python train.py --num_hidden_layers=13 --hidden_size=160 --num_attention_heads=5 --num_key_value_heads=1 --head_dim=32 --intermediate_size=320 --vocab_size=8192 --hidden_act="swiglu" --norm="rmsnorm" --norm_place="pre" --norm_eps=1e-05 --positions="rope" --rope_theta=10000.0 --rope_fraction=1.0 --qk_norm=false --attn_scale=0.177 --bias="none" --tie_word_embeddings=false --parallel_block=true --init="normal" --init_std_qkv=0.0671 --init_std_o=0.0132 --init_std_up=0.0671 --init_std_down=0.0132 --optimizer="muon_variant" --learning_rate=0.00114 --lr_mult_o=3.0 --beta1=0.93 --lr_head=0.00449 --max_grad_norm=1.0 --warmup_steps=200 --schedule="wsd" --decay_fraction=0.314 --decay_shape="linear" --final_lr_fraction=0.02 --batch_tokens=[8192, 16384, 24576] --max_seq_len=128 --doc_mask=false --train_tokens=244900000 --max_steps=16533 --dataset="wikipedia_en"
MLP neurons of a small language model. Each row is named by its layer, matrix (gate and up: input weights; down: output weights) and neuron, and shows model dimensions 16-143. Each number is 128 + 32 x the weight over its row's rms, rounded and kept within 0 to 255. A neuron's up and down rows have the sign that makes its largest values positive.
After each neuron's rows, "fires after" lists the tokens most often just before its 100 highest values on Wikipedia text that the model never trained on.

L10.gate251 [120 144  91 172 102  57 132  99 160 153  47 128 133 109 115 104  91  81 145 123 188  66 140 161 122 134  99 100 145 133 139  67 139 151 141 106 173 143 135 116 154 105 117 115 115 177 119 110  93 109 171 116 218 118 128 145 102 152 132  78 193  62 109 105 126 131 152  99 170 132 127 153  83  93 129 151 122 225 138 126 115 127 135 127  80  98  95 133 120  99  38 120 119  92  89 128 181 135  92 131 150 151 150  79  78 167 120 154  64 118  63 103 140 118  44 131 117 158  55 139 137 155 122 134 149  66 109  97]
L10.up251 [108 104 109 149 156 146 117 117 121 119  96 171 185 144 158  72 158  99 149  97 108  86  96 147 148 118 139  72 134 176 173  77 115  80 167  88 109 104 189 108 106 109 106 101 112 188  99 187 126  85 117 130 174 131 127 122 112 172 117  89 127  29 108 144 139 135 170 106 136 152 118 156 139  69 149 110 138 145 105 145 100 145 102 146 134  67 145 217 127 135 135  83  81 115 151  98 119 151  62 153  62 133 174  83  89 149 134 155 113 167 134 116  87 107 175 109 166 165 110 154 135 189 124 146 152 144 147 112]
L10.down251 [140 171  91 124 137  98 151  37 164 112 119 126 170 119  70 104  99 156 119 110 116 142 127 155 108 140 115  98 135 112 149  75 126 151 164 140 162  87 204 109  49 142 137 169 100  56 121  84 120 130 129 100 130 161 140 129 121  93 124 149 139 126 100 178 121 142 157  67  93 131 141 125 109 154 116 186 159 124  89 138 115  87 107  90 144 139 120 144  78 129  88 122 119 108 179 140 183  81  75 100 156 157 168  63 133 160 148 114  94 148 125 176 147 124 144 134 101  95 110 155 142 133 153 113 113 135  81  55]
fires after: " ", "s"

L10.gate197 [181 178 138 126 140  91 135 106  66 171  64 186 163 123 159 140  93 136  83 132 150 186  86 138  97 182 149 131  94 115 181 112 141 143 105 126 165  91  96 143  96 106 123  63 182 117 116 111 105 126 111 148 146 162 115 115 114 141 185  89 131 150 133 181 123  94 123 145 129  91 165 177 145 126 151 129  83 152 140 194 110  66 106 120 140  95 113 121 150 154  99 130  86 161 158 195 129 129 133 228  92 174 131 131 116 144 134 151 142 166 117 144 171 117 112 144 137  87 145 161 100  88 165 188 154  81 148 140]
L10.up197 [128 143 108 193  85 101 151 123 176 147  89 160 161 196  63 133 127 106 137 151 151 145 111 128 146  97 122 109 146  91  86 127 118 133 153  97 126 164 143 154 103  95 106 100 191 127 133 189 157 110 145 116 136 192  90 113 122  97 153  83 148 204  87 152 147  79 173 160  57  97  83 106 152 120 135 123 148 128 134  70 165 145  94 107 148 108 106 161 146 108  87  64  98 150 172 137  95 128 129 128  85 168 171 134 149 132 134 153 180 153  90 160 152  99  82 121 131 162 167 171  79  44 137 127 126 149 154 128]
L10.down197 [139 138 142 147  69 104  84 154 143  89 144  63 113 130 135 150 149 129  92 126 109 107  79 156 169 113 134 155 101 133 105  78 193 136 177  92 182 118 134 132 107  82 110  95  88 146 132 154 149 148 127 139  82 113 133 115  90 144 138  76 134 157 165 148 112 197 156 103 136 113 191  66 105 127 166 125 182 148 102 135 116 150 165 164 161  67 153 118 119  87 136 163 158  93 159 137 160 131 126 169 155 114 113  96  94 115  87 146 215 158  80 178 209  98 132 127 181 130 188  62 132 132 108  89 113 155 192 110]
fires after: ".", "-", "==", "|", " ("

L6.gate120 [123  86 106 137 160 148 112  52  75 108  82  96 201 136 102 110 115 164 167  90 113 142 125 179 147 153 108 106  67 123 159 158 190 153 125 141 161 131 142  89 146 103 146 131  70 149 126  93 103 154  78 126 139 160 111 142 108 145 105 126 109 129 142 119 113 163 101 130 120 110 139 148 136 113 109  64 106 160 128 127  76 126 121 192 147 123 106 123 144 141 190 127 116 173 130 185 190 201 134 126 162 109 158 109 114 156 118 163 143 164 158 105 102 136 104 169 129 170 121 130 106 116  58 127  69 120  97  99]
L6.up120 [129 105 136 159 120 217 144 147 126 120 149 157 111 141 109 116 132 118 139 152 167 141  71 115 131  97 122 146 129 187 160 152  86 115 100 137 145  78  65 164 118  47 145 148  81 121 137 127 157 104 190 127 147 155  97 103 128 125 107 132 116 111 139 143  97 101  89 155 131 115 156 159 117 188 149 172 177  70 158 163 134 136  71 188 117 153 132 145 110  68  76 122 132 161 106 157 108  61 195 133 124 117  68  87 160  79 121 191 154 139  79 153 126  78 111 101 147 166 149 132 144 107  80 148 154 117 142 125]
L6.down120 [124  51 132 139 166  92 101 192 109 142 132 197 131 191 103 124 181  41 169 123 105  81 143 135  87 163 115 136 159 134 125  92 146 179 171 152 216 182 113 108 126  91 123 181 149 120 127 173 126 164 147 104 152 133 136 177  77 151 123 151 117 181 119 139 154 178 127 117 119  67 116 125 127 113  84 107 114 143 196 119  79 132 176 111  87 123 185 126 136 175 132 129  88 120 133 156 174 161 118  93 143 109  63  95  99  89 112  91 153 134 115 114  91 140 146 129 132 147 138 120 139 146 136 128 170 162 197 110]
fires after: "/", ".", " |", " (", "(", " comp"

L7.gate265 [133 142 182 122  97 165 103  90 108  66 133 132 165 126 132 203 110 137 171 146 149  73 135 129 131  94 123 173  99 102 128 118 143 144 182 146  83 116  82 147 130 123 126 143 118 128 179 142  80 144 190  93 107 137 137 110  83 166 140 146  92 143  95 130 143 123 106 126 143 205 101 151 124 195 116 138 102 204  99 158  89 169 126 127 142 165  66 146 132 125 143 106  94 101  76 159 141 142 150 131 128 202 132 106 130  99 145 109  89 173 132 109  94 139  34 196 125  98 134 211  83 166 159 127  82 125 131 188]
L7.up265 [161 167 123  98 126 131 167 174 139 133  77 118 176 128  97 179 167 162 129  96 156 120  55  83 147  88 106 167  31 194 143 166 114 166  93  82 144 128 138 156 182 135 143 107 130 141 117 149 155 163 124 127 173 124 153 110 148  97 193 176 127 131 153 168 109 128 166 129  84 136 157 118 119 143  88 169 176 198  92 112 184  89 119 127 140 120 103 104 110 183 180 112 122 184  52  99 133 183 128  83 104 135 106 156 108 144 171 130 112 134 162 176 141 138  96 115 169 100 104  84 194 170 101 117 156 121 153 190]
L7.down265 [ 82 125 133 118 137 171 152 165 188 121  96 109  85 133 164 101 191 200 101  64 113 113 123  96 165 117 130 132 149 199 125 142 107 175 140 159  81 190 100  87 101  78 127 121 162 122 117 102 142 147 107 103 139 116 154 111 127  92 115 108 111 190 143 124 142 106 123 157 119 126  84 114 131 116 129  92 109 144 150 153 180  59  75 113  90  90 101  63 140 124 119 197 180 102 164  94 105 109 195 116 174 127 122 141 171 152 107 131 147 133 115 121 166  95 114 156 153 109 183  84 182 128  93 101 134 147 139 132]
fires after: "9", "8", "2", " ", "0", "1"

L5.gate50 [137 144 142  81 117 111 126  95 147  84 109 102  35 101  62 136  51 158 119 154 112 106 139 159 113 156 101 114  83 128 128 145  76 116 137 132 127 121 140 118 127 156 168 123 156 135 134 100 101 117 165 108 197 146 154 144 143 150  62 130 144 159 132 167 144 120 142 108 184 109 172 146 163 178 181 134 154 148 127  91 153 166 104 149 153 112  46  91 163  64 115 100 136 190 165 145  89 133  55  90 106 123  98 120 114 116 120 117 131 129 134 191 142 156 158 131 109 141 104 162 172 154 108 144 161 106  90 101]
L5.up50 [138 159 129  26  94 151 162 159 166 143  61 133  74 136 140 106 174 144  95 145  54 119 105 142 140 140 196 166 107 178  89 137  95 109 157 158 119  79 180 185 144 100 127 112 139 114  66 132 111  66 122 146 148 108 168 110  86 148 123 129  84 103 188 137 142 116  88 157 125 142  94 135 142 144 154  58 120 198 107 130 142 160 109 111 134 145  95 142 137 158 120 152  67  60 128 146 167 107  85  92 125  88 157 141 112 127 172 109 184 123  84 143 115 222 132 127 143 118 154 105 147 124 113 160 130 115 136  92]
L5.down50 [166 194 162  58  86 168 177 191 138 118 132 114 117 121 129 105 135 128 178 124 106 113 130 173 146 131 142 108 137 133 172 126 128 110 142  91 145  81 147  59 110 178  95 109 101 103 109 103 151 104  91 124 130 136 120 175 135  70 107 113 122  70 112 147 188  96 132 101  64 147 102 132 181 115 163 116  97 128 144 135 153 147  52 138 114 117 178 145  67 164  97  80 112  87 173 142 126 119 121  89 126  76 141 127 161  98 166  92 199 176 116 156 129 156 166 114 105 155 127 136 127 147 103 177 208 120 110 121]
fires after: " ", " Rose", " Minister"

L7.gate190 [163 187 196 114 145 170 149  91 148 102  98 128 111 106 120 126 136  65 116 128 142 151 123 150  84  95  76 160 109 117 115 199 103 171 160 153 162 138 133 116 156  99 106 128 119 132 160 128 135 156  54 140 100 140 111 125  98 136 150 242 108 110 150 124  77 128  95 149 105 122  83 136 159 175 162 116 141 121 211 119  87 175  69  69 101 163 136  81 157 160 123 117 128  69 125 132 128  68 163 136 155 116 127 125 110 176  96 169  96 119  72  84 123 100 137 156 122  87 145 150 127 130 145 136 149 156  87 164]
L7.up190 [135 134 108 109 114 151  84  81 115 106 120  60 156  96 144  79 142 123 156 155 133 109 140 135 126 126 121 138 112 132  87 138 151  84 142 137  90 255 134 130 106 178  82 180 219 187 149 107 134  99 165 123 170  86 107 151 163 137 143 140 143 189 111 119  79 137 132 146 167 163 135 141  96 135 156 130 152  96 102  88 147 110 138  88 101 151 137  98 198 148 113 129 146 150  98  84 124  67 151 160 154 117 175 151 127 162 110 131 146  83  60  98 116 150 119 173 143 149 104 130 126  79 158  95  94 143 154 127]
L7.down190 [130  40 107 167 137 149 116 112  92 172 106 127 106 142 117 115 135 199 161 116 113 158 119 141 156 123 111  74 129 166 141 107  90 185 136 159 165  82 155 106 127 117 133 109  64  98  15 150 151 163 113 136 146 148 124 136  52 119 109 149  80  83 149 128 142 153 102 184  43 126 134 120 147 132 133 115 115 103 188 188 156 140 169  84  63  89 121 110 127 142 151 135  90 110 135 133 155  80 113 116 180 119 146  89 151  53 100 113 136 100 130 130 159 157 154 148 115 108  84 141 115 140 125 141 137 133 122 132]
fires after: ",", ".", "s", "\n", ")."

L10.gate185 [ 43 127 138  90  54 122 233 126 113 119 138 125  97 111 152 145 156 164  99 130 108 127 166 181 147 153 114  62 148  86 135 179 130 113 151  72 151 161 135 117 145 162  99  76  95 150 134 130  98 154 131 103 149 113 127 153 132 164 109  43  96 160 138 136 145  85  70 157 136 196 111 119 179 172 160  45 177 112 104 135 146 159 139 121 108 106 122 147 176 131 156 113 109 107  94  97 115 141  84 115 119 156 127  83  88 138 103 118 154 106 134  75 125 130 133 176 173  82  91 133  82 163 102 150 186 159 116 141]
L10.up185 [138 101 134 195 104 173 131 133 124  90 204 184 117 107 121 165 109 192 160 141  91 129 148 113 117  93  80  99 131 112  51 137  99 126  95 108 118 149 162 122 124 160 183  97 165 130 137 122 172 138 103 118 159 171 129  81 128 128 133 140 108 114 158  95 139 136 136  60 141 137 130 126 114 117 133  77 110 141 161 129  73  96 132 132 105  61 139 148 207 157 137 120 159 113  94 142 123 121 148 158 123 115 124 129 152  94 130 103 124 159 185 125 116 153 111  88 141  90  70 169 138 113 129 141 130 170 131  69]
L10.down185 [164 163 144  70 109 129  85  83 158 148 135 141  99 126 149 155  99 216 110 119  77 123 106 152  93 141  75 131 135 153 117 160 139 120 131 196 145 151 156 105  43  92  66 112 102  93 120  98 127 207 139  71 119 120 168 162 122  65 170 114 125 146 150 132 126 136 159 167 164 144 174 130 142  92 136 113 178 114 112 181 144 115 142 143 119 171 113 111 118 151 162 142 147 145 183  76  90 106  91 115 149 156 148 111 116  96  90 111 127  84 103  84 137  63 111 133 243 105 128 131 155  88  83 112 148 114 134 186]
fires after: "\n", "1", "8", "7", " West", "6"

L5.gate130 [167  54 206  89 154 114 119 163  83  97 129 118 113 154 149 172 150  82 166 139 194 151 174 119 161 101  98 173 122 150 138 129 110 139 174 116 141  84 123 149 162  83 111 188 144 182 151 172  91  69 105 180 175 103 109 156 135 128  50  87 124 106 206 104 101 172 105 172 122 142 124 144 141 108 133 104  76 110 126 148 119 177 115 122 114 128 112  91 143 129 106 101 150 117  90 177 116 131  86 170 136 144 131 145 156  99 110 135 124  94 110  92 122 179 139 118  94 162 125 172 132  94 166 109 143 158  93 166]
L5.up130 [114  63 146 157 191 153 141 123 120  87 116 113 120 101 141 130  45 128 154 125 181 152 150 168 111 187 146 152 141 124  86  80 172 122 136 121  88 112 147 124 149 150 148 138 134 167 157 108 145  82 140  85  94 206 156 184 135 157 105 135 102 128 152 168 110 108  94 151 144 142 140  97  89  93 122 131 141 130 136 160 109 113 109  38 153 161  95 112 146  87 106 168 147  86 133 128 124  68 122 195 150 128 123 168 175  76 120 172 152 114  87 151  93 110 135 156 138  79 162 121 147 165 160 125 139 153  97 200]
L5.down130 [ 89   0 138 111 130 163 173 148 107 118  88  80 137 137  84 155  64  49 144 120 179 161 147 161 173 170 131 114  91 145 118 133 113  97 156 136  89  22 136 140 190 111 185 114 143 174 173 174  73 112  92 116  98 133 129 152 103 136 115 101 114 147 102 156 154 194 101 138 141 138 167 165 159  69 124 145 153 105 156 171  92 129 134 103 134 175 104 139 116 137 113 136 125 141 133 152 117  93 106 141 115 117 150 133 151 152 107 150 119 126 124 150 104 101 101 164 113  96 178 136 121 149 150  93 116 114  86  96]
fires after: "\n", "."